config.yaml
n_kv_head: 2
d_mlp: 512
norm: "rmsnorm"
norm_eps: 1e-05
rope_base: 10000.0
rope_fraction: 0.75
init_std_o: 0.0
init_std_up: 0.04
final_lr_fraction: 0.0
doc_mask: false
MLP neurons of a small language model. Each row is named by its layer, matrix (gate and up: input weights; down: output weights) and neuron, and shows model dimensions 0-127. Each number is 500 + 25 x the weight over its row's rms, rounded and kept within 0 to 999. Numbers have three digits each. A neuron's up and down rows have the sign that makes its largest values positive.
After each neuron's rows, "fires on" lists the tokens most often at its 100 highest values on Wikipedia text that the model never trained on.

L3.gate210:492500523470533487519528508499520493478475476497513486518543527526516518469527469444476468487502514516506478441489508503504493481491461486485486533567536487535512471502477537538494489503457469494471469540528493520484514508489490516522490513461493491537514519481481524494475513513558543497477547460531469490492465473488492470526495514480478522491473467500458487432476495506429541525486
L3.up210:470492449497500533472495476480512508536483527514511470518563503502512550468513467503518501522509515550511474538541493497498451554503516542490519511529483515498509477473495490544510494493513516490487493499554500503491516495549478512503496511527489494458483432558476501495490457479515567504542495502516484511483490506482542499537517509506506506486522486473520488524491479500489456499507
L3.down210:532533524471508522530514520556523480467517508535480462529522519496494534475517458493518474517457506485491541470526483469489502492493512566460500470513501485501537542498480555475535507515478497466475449528529487519531510531443526455521538518501497464533482494459486474507499458497495469503511576514510481510469511500466508459510504495519486538528495503488479468526500503519532515529515
fires on: ":", ".\"", "\".", ".", " included"

L2.gate313:468496438501475490504471509519486492511507486509532510498506531457460529519487486441517515523487503531555486459474478537536493467482552499485528475470508516527497523502499518476538539517479500479498501489529531457482531456468471505470489479501524474496510519485482528514484473504494501447550488499498492529486501486467515486490485514484534473522542490525500525531500434516477517546526
L2.up313:491467518474523463449474508506493508514497523488519505505509494498502470500525540505545459510510497489491518501485495479455464519493446491555472499500546448493520518500501482519471504497497498531505492472478480521516432508501589535504500507530512534515515534501509482551482532489502490514483487499472486532476501551470509504473515508463498501501532521474547459458507510525508496490502
L2.down313:487525431499477490493483525488479466487557535446515508555523497532511478454505486451526478508474507514524489461514480542500507520538503519464504514496518460519544489503521502517506489511480484470542494472509527519530476489527541562490489502485492499508503496522489477517453490489545506527548561478528503495468504557494482501460480535517539490484504477517505473514477462501472541507482
fires on: " en", " En", " ent", " put"

L3.gate333:488499521473427522474490484483553479504504518500531522500472495513517503544509523507529489516494484518508495480465501447522497560532524474514478491508521507458481512490482456490468473511495483522500495514497499519517493461529517471463512486477534484571459495519502452499458483507513453457518539500512549494500501457432481542474450520482489484496508518518494511454519485455501526497483
L3.up333:516497514528453526451504471486510483507483500482501523461464477522488474548502468484562481553507474479518513470478480500513529552540526478474472493518489509494461483485514503493442497522518481508501480529489517566506505466488508490493505498497544499540448511490474443504510501479524469451491556510516528478495481506469480523463515499499545521545516506522527487482499506486502509492477
L3.down333:475484536488454480505498442525498479516509494482452515488517488472452524496525521495486476506496513530551499460512499462482496519482546495542510444547499544501522514505473525534470482473564489507474508540516503493496497478529521489498497509468534503565479492514509474469496505512493497534519550484494488517473468492475495534546501506505515509489448455466493488504495498489485458507518
fires on: " Le", " Some", " ne", " He", " every", " Ne"

L3.gate282:548483527545514522515482479501520490497470481566534497425454530510525479503479509496520455530499488530465513528509514476474502508460501545483487532531495490516487521552492490479523463523483519496519513511523524463513477523528515475510539521488474473497506459484426484474479518496490478507499542508499500474536515470502420474463506487527455538498487471500538505501501472500476519474470
L3.up282:516522527509501557477483474494516509508557542527538488445495481478534518508487496519514464484524496491480493538513489489464507524493516498450504524535477495467500484535477479497510506484534483506501499544491512432516479485517493470499497526489476465514496482497495519487492530512512530517492527506481502435496489510529405518460485479530463490472465505489501549485510472523503545480454
L3.down282:535482512495492467512498485530509522514488498525457509545473511463492518493475534514481514461479518508528533504509488525526524542484519517513486531539493510510488460479457467502494540503480487529488510478511479473510550490547518497475516480497489475496522516449487452486505520472518492502527526508481486455515500548506504495502517457538446551514489536532461501480451489508505520445518
fires on: "ources", "aces", "urs", "als", "ins", "iers"

L2.gate14:486475498476501456499566483470476484505475491525550488476509507461519515484484536441477505470534478514495491521524524458504480507470484520495461524510492468494509486450527492454472499553532495486444516511491468497448506503482451488492469506527432483505480494486534503499538468497502508518516519498486500511492511478470476513496519483501524477492537483527555484451495455490510518539482
L2.up14:515483481465506439518519482476506424488481489524511500511509495471525509520476448486469507469520504508514505480467526440526466511481472508501453510527517477493533485487522536462506528511523513536441511463521504483487488523489433518493477487547487491494506480499476544471541470509512489509533499482452481505470544442516495498539508490502499491492529504500534481485511491511494491501499
L2.down14:514506530450522485529494499484514484505479542545535496483526508462543490521501476481476511489543519496450528483511492488487479534498484476539479508494476509501531486459543491499516522517534489491504541453512498524527477508520459517503457481553511516490484475529455507508488500493480497499509490519452492545489465469523488567543505503478575494465529494492534497484524516527517509469484
fires on: " Ab", " ab", " ob", " In"

L3.gate241:508529481499521505520500514516499459513515467504497521476496492542518490464455526508482468485487513462485455548514520505531448504496509503443498476521523511510499493553478487503505493483502492498499512526495525452499479506483467477468468475472496463509484494463495527449498485483509468489525463542487556501499538496515451511538494474495473511554558467504475433525519465541528489482485
L3.up241:499518492511540474547531527485495494525481514495489504497533499487515482500513495488465518488510493464475450537507471535548483491514509494515529499545478496539497523509467536485489549477530473512499503489484480489502505507470520482508517493508535495522513456544513512490523477494477546495530487522543543500536482524514509480523501468522522493521483521530484496495466454517517503467423
L3.down241:515474502476517493483494538528462483486492513462483452548523479515495499555481473482508505509510499504504508518487461480493529500536487516503484469485470465501556442479523495498514530474477522523485544483551501511520522483531510526554524566534483534520505482480514510469476484508476498515518530484521527470505507519513532516464494516496523498489507509517467530438513504459534485463500
fires on: " |", " season", " football", " 32", " =", " 2"

L7.gate346:481510475575450530453533524497461522497474485492514530479513512479542501520509504493435521506523513516499476490511558486449522493491474540480472544489507503501470523486503515506489524457473456529477524491538503514484514491479495485474521496546508536535497563506497499476472504502493509506503498486509486522533507479478517512511480523471477485527522481531469446474476508550512488473488
L7.up346:463499493509529525485499524525509486464501574531474516522508568499504477519530475475489540487493498519459472507508454490485480471493489531498491485482509511497476481473482505481477510476531500478487474523495544517523482530509480515498467522537517481533540480502534500493514518466500509546533518519516476435504506498432507471509498546517495486511500497516503456519538491474529486454472
L7.down346:502452514509536526514532508558517531480479491520515561509474497513515456510536532463503506474503471517481471543503516488498459551501519512434479477482488499474509479503512481468506418514482449503475489539520497515472518524537526476487503540502521486508502500507492549509506494445486479473487488518508487497520494461540522494468490476496477495553493502529471496549491454507521474510463
fires on: "l", "es", "b", " un", "uc", "re"

L2.gate364:473534494522518496485484495491458516480479478580472488485489454508527503500515463495517484462524463508511501489475484518445506466530529494520477516528507475526530522538498563508502531495509530520510499466534538497486442484488459459491520476528528464528515496532483509499491514466486483492480512506494509481519499472479505468541500489519516456501493499519497513536479514507522504484510
L2.up364:479515473517524484482506525520457526528430485530458480462491439507472475502499489465526476501521462522542518478490493470481527475528490520543500516541502470503495516523500524550493486524490454488495518492509498489485489445466481478516480481474500500483529517537501463471492518476500478521474474503457493482503494430514493497480505484499512470536510479524507532465448522505510528478497
L2.down364:503513516482513479549484514509505504480475479491467467486497551506519483489514500558516478497476496534495526521449512514508461469526523471481497470493555525495485509550462493526525511494507546490480492528495528514489504487517547488536471504499498501533485488489508518521482548527477554447495527530507495502526489507480485500547526553510511522528524524502525495503490503481482495484497
fires on: " Bl", " gl", "br", " Gold", "ter", " Gl"

L7.gate174:483477469482489483520510516471482528477526488487528506478502529480534507516479511474464495506514487490450505507513532441468481475464528551511462500500522479516530490523475461483497508520504454483469489463540487522521474483500532512542477441485545497473491518508507515483517519476481526535501532526507540433469504503515520504495528479524504515539506469487528493489507494523521479493467
L7.up174:486489514504485489509467491488477469503506525449527490517534466486522536526445559547513474503507504545485456484501498480462486512506491507494504511515511496450511466489465535470509462521496499465542448508483518520483497501522520504480479514469532492492442515545534505484500506530492454572474470512524544479438495509489501505509537513511530531521490483520511534525510479470516485529502
L7.down174:485456454502531468523511481503505562542537509512511544502501511494503523479489492500535499523497488523458505511477531491506472474461510537506454457516545508503510510514465468496497539469501489541473538519480481472511478502509507535491525492507493522478512523512486499507532505456516480471456489484534539529492471473486512456521552508507482507469533511493509515486506514530527509448492
fires on: " d", " o", " cond", " km", " t"

L3.gate287:514494490441518527484516477497449529485457497486529472474487505536466482519524545530488522468499471490502521522451521464509490500513506507507499476516477486492511498487449511524469487497492553512483512529501493509477488506473514484523512512485473486489462509523493468531477477485495470488559496563518550475503533473525505550488531509541509497501552486517540557498516501475494513525494
L3.up287:507494511520476482550506457548525521509503504538519526495522527521489474486517474494500496513528491473494452526514493520492475521477498511506477472503543479505497523459436500539481510500507500510467481504556502531515457507503497490510534515478499475485462505503507483479448488493529506499522520502499521483509447533554520463485465497510474523508521517474547526492560499522509506509494
L3.down287:484480482531472499498489551528481477465544511466492534498487476460525498497513446524449479527514534507500475492505477487507490516521475505522479529468540486488421512499491488480489505473479463480509477468496520554485480476481515516490441556490500503454510492516529526461522518487513499535446514522496507479493529540498498500511509482424497455487477498487479466484516467481495518544482
fires on: "\n", "se"

L2.gate325:494470547466517529518466472512520479462502459539521454483528539552520522477487491496458494514506507526458526524494481492505523466538490527511474457519480520497465531489504475473466495473534477490446505540551506509474492516487507508532539515491476514497520488503486468477468481500535536549489515494476486500514492434467548527493500532497497477497513469500529507471483509489521512505531
L2.up325:499452492509531506495502535514456494496487476491499453497462491486503461502503470454520519456533486503501475470539499490459501478482529516510505499556498502536515507549508513505513510533510497501463499487510485540495483503512522471541463528496503534491503525525503512490557473503483479472480536494512495513482471488518498539472496529462513513502545514560541507480507482490536507462532
L2.down325:499503475515480495524465498509521492553469500501507510500518521491489533503484493535466478501481471496519517514504490518501489486525522549515484484474467509491457483463524472512472487482505481485506464512482486493522543507457473507465508557467505507519507490491520481535505489472461480532521521485492500487514525497487512541511518464539539476449486493468475540495509524497507446499485
fires on: "ation", " history", "\n", " life", "ment", " ==="

L2.gate329:543502524462539545523508486553483494477506495505465461433520478512479524496489516495490502535475482469501502513486473517480489517486478494511470498491454491471518471536461505490502493482472481542482490486503478530464469508474491485497505464491521467497524488534429512527504500503556520464511482481497500527527495521515526495487498553545519505501525476437465489500515505474465536524491
L2.up329:510507511487448504516534539521521510506451477434461456488522476490475507484512510500582490523513513499504490485472463467462542491502500505501495494562499500516520492499460514491511494477541520507476436522510477510528528465507471472496484541513471515517495509492529524499508506518510509483464464477523514469454500536509485451532547524485503515547494504496526481479498492510506529502504
L2.down329:536504557501505472504506510528540492428499491501498479500556500561499496496503507508463438494490499495497516504479475447504559514460484497500493472498505484538491517520486492503474529485489522528493487488484518505490481527471520484507478493503477504500528516517535498492423500503520486503551442502518485509479558528501516506516525477542464521494507497490483492507527479530528510501451
fires on: "^{", "(", "_{", "′"

L7.gate140:529452480542505525559515500507531498510521511513559515507471503496507513464514484490539486503507486512520499530509526504493500457539512511472460528516505515501508520505510493530509477453468496498539507492497525540555529532493522512486500456501517518484451504500505496494521474471527440467476511462520514469487515490500499498521453479488506540462497504504538481451466524486476522509468
L7.up140:497517498528503529512499512469535520536482514517462484521487497504538481492475486487504471459547497519534523502497506468482547472530499487503498563483506490500494505507528479555479509461487471490501452460501492481484521516455486477469507451502498517501489492518522482502507485447537467483448503479533461504488494455500518497496491456506496506529488487445510518461491570497499493473489
L7.down140:455478454520503446525514504463530511512497476511536506481466497528545540514489527512504507486504473520510504482469496486521490492503528516492506516465505510515495466535508482523509498522529443487486520522492512462506508517516540529465478503478504507517514507532505496539497503493571518468522515444527479545497512495468496503497460513459539513548471509502403458479481487512485501528499
fires on: " and", " American", "ian", "),", " Japanese"

L3.gate240:486488447486499492549522507461448481544513503505492523488508457519501491527504496474519471469483444507478485502484481471517539508527524493496494489467444487486517519478535480516502554515508492499519493514497494497482470524528546495519471490490519482502454515530462470523541495521502530493534515497542536476485537479498476540450467495496516489530507476474480501505500528485520488488483
L3.up240:480492548515489485474506467509493518526524558488446489511496511513488529529483561544496483503531504515467483511535499471487532504476507489507510532478484482491463477525542450521533533530493510452496497499495452478496480512507478478517503462482492472479499481500438492475517484539488480525482503506536479529477472478503484514491484495503532435483479500472521501536533529515495511494479
L3.down240:504517507455499476488517503499492515540509510489558476453538503502467467460542514536495510502482497549501511484473506486504514500539481513491466488509477507497496522493520494476521529494491489481529531478520522560531483480508528452516514505468511489498527511505479511498537470488514524533541491519508481486461533462515500471504506500505477479497498453511490500465513478470498495483514
fires on: " de", " pe", " Pe", " Ne", " No", " Be"

L3.gate379:560515466505536520474514497510491482500450525510511475501486499522458517525516466489504494499497476525549522511498464484503505493570485522481480531505491484511432502492476478481518501535528501544476504493459480491496527512489481557460557460472523475514475490549512503510470483522523459489478501486511524493517517496466483455510511509504497455508480505479515499538510512508525477491489
L3.up379:557506495518506472484490513506549484486499549474485524544501488492477496483474541495512459526557520525495538511510474496503476469527509453457506516504455473484485528477512480538505496503548505508534490471480479488486485517483531495534501509502496486492484515525497497545532507469505534525543474510454501471465467464508521508486473499524523501467519508512509477523517480476504439497465
L3.down379:475494492483500497479519483505495452516465486475538513512453524431447479523501511486493482471490510504539523488475471516519472521517503476471487482510471474481467504476540436544487480493525517512504521467500511515477500496527504470484455496509530497515487508509522521494529507486525483519523511480538522480472477478476535509462525510514464509500540510499504497467536513507509463515520
fires on: " cl", " l", " be", " rel", " Rh"

L2.gate449:509472521501509500512476553525490479526462550482490493522542479504461487535512480494492507507529539475549531474528520513527543477481541478531503497538533486491522485492482519507538507495467516529442465503460481435478475511458494512532464519499495489473530436472525520488479518517540510518478463451501482506482503446502467526512507479519506483493501465456483498522501487539463512499488
L2.up449:458437474506489477499498513531462494496474522495498492541536509438494537549472519549502465513516480547498507534503486473449486507476506512496521477525455528484528445468494516478520510466503529520484482497480509543524486515537521485511515514523485512501535501460472468461463491518525496488485499512523483483451519492471535509492481482513521479453530453492509509516493481484496484519491
L2.down449:543498514494540511502497496497511452486542528515529504485477478461513473473500522510485522493518502526511492528520472503516499518486501508487539483461515510469478512512521494517570501513511518508489505516496523510479521547437494468491530532523487513479510504517502448500494536467552494509518465481504504486489515459516489528510554564533490529542488509478489513482519533510483492484519
fires on: " ch", ":"

L7.gate457:504489505499504491523481505494476458504536525510481484466502544480469511520485487516515551499494503487519512526489543485494541496523462561539467521477473478514488476496557485471496504526527450497513479504463511478499487501494484533501479524483517520507513530437498533481499481526530505513463533486495495522444482499552506459534538514504444471546474515510484491488521510498525531445515
L7.up457:509515471515510493492496467523492520520529535500526510447497544492496483530513513479531508515509457506496515513511466526483532531497460559486457522440503525471519469485526504497529518497487496498506459483482500451457501516490480495495545512556506506551511473475488516519529563560539495539494512505491531498456468506506505466488482449522510496504491483515524535559495512505520500482513
L7.down457:473521450532518527476503485479473527525533492501547510518437502514513419502510492481490508476515499497506512501460509469515481531523521506505531500494518459501494477513520489478481532529554467525503490493467519503457510502545521526501509530491533519490469498518483473526501469545505514485518490485501462529501532488522482479478485469503467496531367512465515473542488514465503522486507
fires on: " B", " Ch", " c", " D", " b"

L7.gate37:469484499499491503486494528519500529487467510474514448466529493519491478534474507503519514482487478496503517533518489500519499508520485532456501466528442468510465478497458517516515484486535551470482502462511496490474510478471516484506507517513510458481509492509526475445485535479493525442485474498534493506484522470475477513461515481522471477526522517502444463533527490506505489496501
L7.up37:532480520496555499483516505536489488505457460485522471489503511533495516529536502497522484466474447487531513499543515464503465491504522561456488512549482524477505486489486458456509506471481534519449507503522483516521554518517518512518492457517517509508477521495509472502537501543499556491509443506523510453535500440440516506486507468518505526512529503497499457466487517485500560498539
L7.down37:548469484451549507491513501473459511468468486537528545496552463498505500472448498544490516498472436497463526479520483502476493509490490463485485531545482521479470515496481510503494519516492485435479493478494500492465491478474520477505462491488521509548492500524503477521466497519515465487498494479504494538502527513508505487498485482476529513550529478471456474507477513503496518541513
fires on: ".", " Bl", "m", " sl", ":", "ph"

L7.gate489:504522512481515505510478518498436521491512510447513499512534467472478525522476513528492475504508520488509503470500491533526519510547528512505550499497513493533480562471505483498458467494491482506539511502463541517526520529564464463532474490474432504466461498552481524477494521509439506514504499482496502467465498471529499489484502468486515531530476514507474532530481497513517510497472
L7.up489:493539441515491499524474506495496499488536491491509473501522525495496564558541474491504526513524552478511517509525498463502517464514507509489530505479490476482509539528496501507462494496566459468475454473509517512511560562549518487514512447481518518446498497479492542511523449483484487529506504526473476479484508486458488489508469463496454485490470504522537497496516486480455500528475
L7.down489:509480471499427501467533477489448505585512460481500498488474511540494557497521506481506485526537548508522515469484505520542493482503505481453527486515503506517538494494495505499503493514494512471472515499523476490529534475461512489497500502435503551493506493527480468511530501497496510509528514498457509504470524489474501498572494509489492470490454544486489533480492459517482471530492
fires on: " n", " s", " t", " h", " sh", "n"

L2.gate366:547508471540510468502500501480506490441511569505515518499520461475484525514547447517510469528476509494513506489494465543508488487522488457496491485508485519474500511481535511535458489547510473491495520488462559505530487457520508485485483489484527480501502516526447532526453495483496481492470492455509526504514491488463495502504457497508496469516501513491487459469460495495496510470522
L2.up366:502501507500505469540528474465527481444516547490511532488507468507489532498521452516480473543493518474529506488484525502477495484517502451486478458488451504494499466498524492512476481551510490496527509506496507486512520473524470502484472466454500480497508533533477526498469513482490490491484518486553513483516482493518515452498471500535503500515549535492499461469511466498503478540527
L2.down366:493477516519466483463510481497468540440483542484558585501509466485472513490522486483504472533499464510506446487461519494469472521528469449510494498493488510465505469482521468521526493556504485520508494476487509525524475501466467477473487511464518475491510484535483536493467480516516481481493500441487509515486486518532494496502464532508500480477501536502466461502518485457519511455504
fires on: " be", " e", " che", " cle"

L3.gate319:511499511478489465511493519498506474480515523496491505475511511525451493495475497478526459479499433499490481516489528508527538508490513462435497466475466526492530508487498508532519521503484511483512485476485503494499473520521498428553526497541500488530528472514464486468506498526496483511517567477505510514462464458488529504481470523528490475516510516489517473525506512532534530500490
L3.up319:513481521484515474508546513510494501474509469482519548458486461494488502532439499515503496490511470478471500470469507498489558482489517462495538504487507576504540486489486509526514504486484500508474496497514512511502487531523454502553510513493485489528518518497429503488513508529489492509540538529475537531466497497502506474527484488486515469545521488539468468554538526491507474489497
L3.down319:547509554486464469529532484505479488480506490573512541503489488452487459509501486548516495479465491495457510508472486502512499498525485458496514496536489570491557526506458505524498515500480505476512521522522522533512495511540510446507492540508507538499501527461417532481514500548526495525530531519503500548481468518509525494491500505454503525505485502534527507513489530486513515479508
fires on: " Be", " e", " pe", " Pe", " ref", " Me"

L2.gate240:511499525502515464514477497439503482539513511526496507527488551521528493513536522509470504520458518549508496474502528480523511514444487495465512466494536502533505519545491548560505528425546460491498486513504510502543471507503535499541494465535495518483471537498449510514548498504508499538508499521469475483517509525467506474491541504433499535504490477513519526535507512461492492521516
L2.up240:529480530514492479509486485466486504529524527517501481522529545529516474502517542510457517536466493525500497490526510466540518526446514478458496481488523518496529522522480567522508510470575478480475487522511504516521478496514538509534502478534498473467526534486493509532546465495508454548510523495468485489497540516425519482502520517445499508478495471496504522497516535479511489526511
L2.down240:512492502524572505483481494465468515515506462543489505469461453463517507522458495510480483508501514528506480477500487459492476546514506500487508510518508487507511453496499464463498493514448494526514486493498505540502530503416512521464466498493437479534508527473488509504519508537481483518517504481480523495521510521537483557493463501512492518523479509524492505471514525464481434492473
fires on: " At", " During", "During", "ollowing", " formed"

L7.gate480:496546491504502510474493516471499507483494528521521555481515522484493535534503513443458509483478470514511437500484475519535548499467481564501504507521511515505510504554506511470522503500494534473519514433476505512477481466500495482531487510515459506544545479488506506541491488511498498497491525489521501488512538470466511515517514461506475485485511478594453501499514513513472485465493
L7.up480:486498495504463532527503439487503467503487471518494507457515487524533484473506521490477509452479507527525525496476536482503514518514422525500507519471514512495520521499512486481518507514472510513501493471554493476501520488475515497517490485512474509493544474459494498470510537570471515496498503498521503495551523493524536509570544504533534476458507497483483509515451488562525510464541
L7.down480:503537479521512543494508522522547457508496459495534506485527493506531504473508531474441509511494491489467495507468486492480508492550473509526493503521471508499499501493514506533504518542477508487501522491487506531482511459542506511479449496522556545496487455470503507504490520500516467486533458520544453527524491537493492515492498495484477453535509506483491471481498498498512487494567
fires on: " gr", " sp", " b", "r", " dec"

L3.gate469:521577471506455567484507504521499496522480467474490523492525534490501480528566538482489490520513482505494500545477514498533523500510497498474470512474493494477503465459548495466551471482490473565467488487481508469500499469540516520509524474479510500489487524501512506501524519497475471514528511512481509532538502497515515512488500491487503482476458523491485466489493528508526500493517
L3.up469:533493530457483498491467496468493524471510501494512483468539499523489525483489528478523445526459480520522491518489473494489428487501489501514521506498542488536503506515485489540510475483474525496493483510456511490503527498451477504470485500474526493495528497482451463475473492493484480508478478491544512531470464472516467519501518517518518571524472495531537487498482452517475537495529
L3.down469:448537471525514509494465468538499530493487520458470457478512511512524484508494508477482492540503548498530476499512498463495479494534490554514469518501470520466496476501497500466522467493472526504519527532496510495545503498534484514511463490491470445494484514511461507517540523475493490480524464490527449466496476510549497513525495502500510533494546497520502517488468503517475499476483
fires on: " as", " Ar", " As", " its", " ar"

L3.gate37:473518447495505538466548522506480477517457489503477479556515543486510464476509524502489523515541469460455517516529563503545514498526462512465470498518527462508504508527498519505503534469520486474546520501522547497474483496528522476505500501507529486478527497531518494531483504485468467489509512459524479489511495482472517491486506483539519485531473491498519511500491483481492454489534
L3.up37:456512458506488536474521520480490501504450478503496518516490485516511457479529479512494503481540541486500520508548549479528535543524480540444515477519546535509499516558511500490491509462492504524494508486534481512495517448475534516512501520509537464462546485535496500536510477496541492505503485514497524488457495464509524477495496478524490503496494434520507532495466460530555480510500
L3.down37:555520559451552464486437521499497507518487489506528478487509469521464487490523500529511488508470469504521508514501469531488472500524505457523487525501484515524512510440485503544505520533465489486496466516491483501479514511491486499522496493479491507531487452456498538498532473482460493488502494485499466480505464507476504485524558507552499509504479501507446527450453510508492492543456
fires on: " '", " sh", "T", "-", "=", "\n"

L2.gate130:478547485488544519494506467483492514439480500527519513518465513496470500501528493517497466489546521486512521517498452542500488531554501472537474527470505526486538519518424492529489454518464517479536486468497493522491473452517481509566490491494498493496494526476508545451528510484488510505463505505536492470548496459500497519455523507505504513497517537510503495464505507514518512518511
L2.up130:508519487509517497484506493484460504440465524519513520510478467509492530513488463520443451487546504517512508519530469506488484509530500503504490546490477518486499545515445501555472498515483505477536500480489513536493488485500492469530495497497471506522485507507522524472550507491499516460484503474535471525535506470521502534487530513481490497499538497516502458472482486501489504506525
L2.down130:514506498503499524508501496507498516473477538573483479502510494461482525513518481494492508521469484522521506483455467468526457505487476490480523512503473508463525543494536458496493498518517498444447488531496468541509463522505470474537499493516514502511532541511511464531537472499512484466468524520497504478508477498477514475521503549477505488523451507482470485542484512518502497459512
fires on: " Gl", "ster", " gl", "sk", " Sw", "shire"

L2.gate320:472494438544519513516507531492542504484521505479520523472523484490502503489495460501483489537518468482491542498494477504489505514497497475505514498491470527484499508494480488485497528508499482479510542493498546465491471497510511523475504475492509487500543513507479476494483524447450477483455532497491481448498507505458505498463455450495511468483467512531527459474543481488477489509511
L2.up320:493479476539510490485500489511501509442460516476506502504507518510487512474551483477464494541502478498471530492510479508459512529498549482490511473467500529515502504481489513460498510497531519490483515497549513452477469496531514532496499472505491492510477494524459484509482455470466497488475518532496466456474515484479512487482439459484525511520508467470492462503509546467483529501528
L2.down320:482497490500493513433499483510506502468473529477492513499481495510507493487493523492463524510509440462473506492508493491503472536529523461470476517484502531491544498457468491512507563512506502489501523512530518500522468497474528534485483498478535500538512512515464523467472501464431490495466493535500480478499523525459482501466428503481495504468489486555495492448539537476467493516496
fires on: " where", " both", " those", " These", " these", " how"

L2.gate4:508509503472499526497506490533482482511502563507497489474469529512506478488527511496523525566497508519519487529500501473502473554526459493492517498473501476482499498500444498489440514510519497483499485493508504511475516473477490500527508517512464512489524505495440453531478458511512506457502498557499516478476529501522513537486462496459476450532522486503474513448487509494479495483459
L2.up4:532447508497550522480527512529520452507463535516514460503522526450501468502505501497537485499498477533548552511511532502466508504519462475497505489474495455498426487506524504523511515504485445501520503514491481493497466482471506499525546506516485517453532536497464411509501470487513500497507504521495506478524514494510541505456480542510486507488506460508501536502549507509475525520519
L2.down4:507503462528531459506553489517484497535493500493465486494486488481483512540515491478482505475476531487505495502521531479487514474484521519536506488539485449502487497515537482523486519440519459467469522502509495502468503473518508533457526506454533439515451480482471520482501536508516545525454511474473488539501515528495528484501512530567507498474469496484508494501502480489501499539535
fires on: "ime", " made", " make", " gave", "ive", "ake"

L3.gate182:493459471537523526516507559465457518476503494471486508530456466469524481522501533503527454503499505491503483470489462501521546493538433488496506524492575478503499537500542500465482539511499498496485510510528512518535508490510490542500484505502488485495521507499460484541496539468469516516507520487530471467454476482472527548505499472507537500505512500525478471514486526528499498499474
L3.up182:452482499494508521466565497482488485468475484473520535514483469505472486551480560487519508514494535522503487473485488463487531497511470463499490543474525495482495503546518474498539548506479461514491457492478497554483551494507476515506490531494526538444473510471508536479495474510466510501490496447491527508466502478454496513473514450493517541537487499528460485479523449503501468483482
L3.down182:508538490518525505523543524483456501484496475499550504494440502446488446535500510495509514503500544507497505483479497460512520527523500508427466522501496517500522537533488487496489520514498499497493457531461487545514540499486502486521456501497523487540521503492477472503475499501494530494459479469538469491451499464483486480492500522520544481488504502493476561518475511495509491568483
fires on: " sh", " n", " o", " p", " sim"

L3.gate82:482474476498542511488531554475475473530524498470544511493456507472498554506508490487510519481466478521503527520501530504532429488492512516491499514513510518447500514518519495493477528469495504518485510502529474524457515521452514479495506535408476493503480528510549532527535492520469470501493540531527504493504512479473525510495480471499539513513561493504522441512486504533531486496477
L3.up82:440486504534499474480493508490511540479504475514486506510431484509519512508454512556468528494495478498505497483517487487500450512467507567479537466502477509498529519534563494525533478536505512484535521520513502513530494518493457470514513494497476504467531513476484488485468450495459475505480488539469465498483521494493521496468507502500516484505492518530532449512499456537536486508490
L3.down82:517511548516518497500486505541512546508536499541474500494472498507489508499478512521476520534512474512517538516512516467494480528423507523508520480484499525524552474510543505500498494497491499507524526487482525530549464528499510474499488496493506500465466500484504487458485468489476503477500518539496475484480494528488494506503524469539530534489475469495518455524505442526491497492498
fires on: " ==", " high", " short", " north", " long", " open"

L7.gate104:532513483479496489510495499524504480466477488469475503537491491465481536508474489502521503489490538515491488531498502462480493509543490496515498501505543500522510530463466450495439474478497501506482488496502479501462481465490531498500521513519512487477495513557511488493467492521555444528483508500531478520473516452486486489504506479435515556532521485487452554575478527504517492480474
L7.up104:549475501490540508468504474550531450491509510506495485508457479519550500512521533508511509534492523503491515575493465501506453530531439502513520508480506558488496525431505503517457483500493478490489502483510443470483476451494521482492505522531511502495500504562507476509477455516509495494502464550510499504491500510517487506464482491535477497511508509507491538520470489489500493523547
L7.down104:525516542512546518527517497511471487515482510503487482521449492469495575486501510539509465503508491509464512518517476499541492473490487511523495486520517463550519528478496486534490526485509519516489551502527493504478506519518528526531483526492500468506518523514500500476496493486513488523522454526538492491484516503504511523462521450507474514509481531481448448527537490480491440515545
fires on: " cl", "°", " l", " m", "ell", "cl"

L3.gate217:532542449460539483483553494506514451523496495526491475470525496500543497494508514489574480501482522557447526510452495493490522509541460545525514511458509501479496518456524499532500447530501505467513483522497496504485467485491519486547508523454488510504538509533493516535512536515461521502548518474502494513492477516507501486495503539499457474516555489520482535481505502506529514515514
L3.up217:499547491515508507466521453522507488515524507550472494512519565568475490480464539512482521500524485505542511509510514554545487525480475473519517466487510480479496493444505500502467510491504498504506451470464498498479513496485519516552480509478509470522450527511508469508481504473519523528545496516478549502529500534519520522516464456472461500468454500497489525456480460518493473511502
L3.down217:445501516530470490499476492485482519480484486495505487532480529509507483500511486522443536462516472484519457479491519493499460513481504504449465491494490520525503494542482506537505510503510470538498498454476467490501498511518483475477504485528491461491476507439503492484511459508504513484453438496551483519542492503484502517562483483491498484509505547482548487527514483455476497473484
fires on: "\n", " is", "-", " as", "als", ")"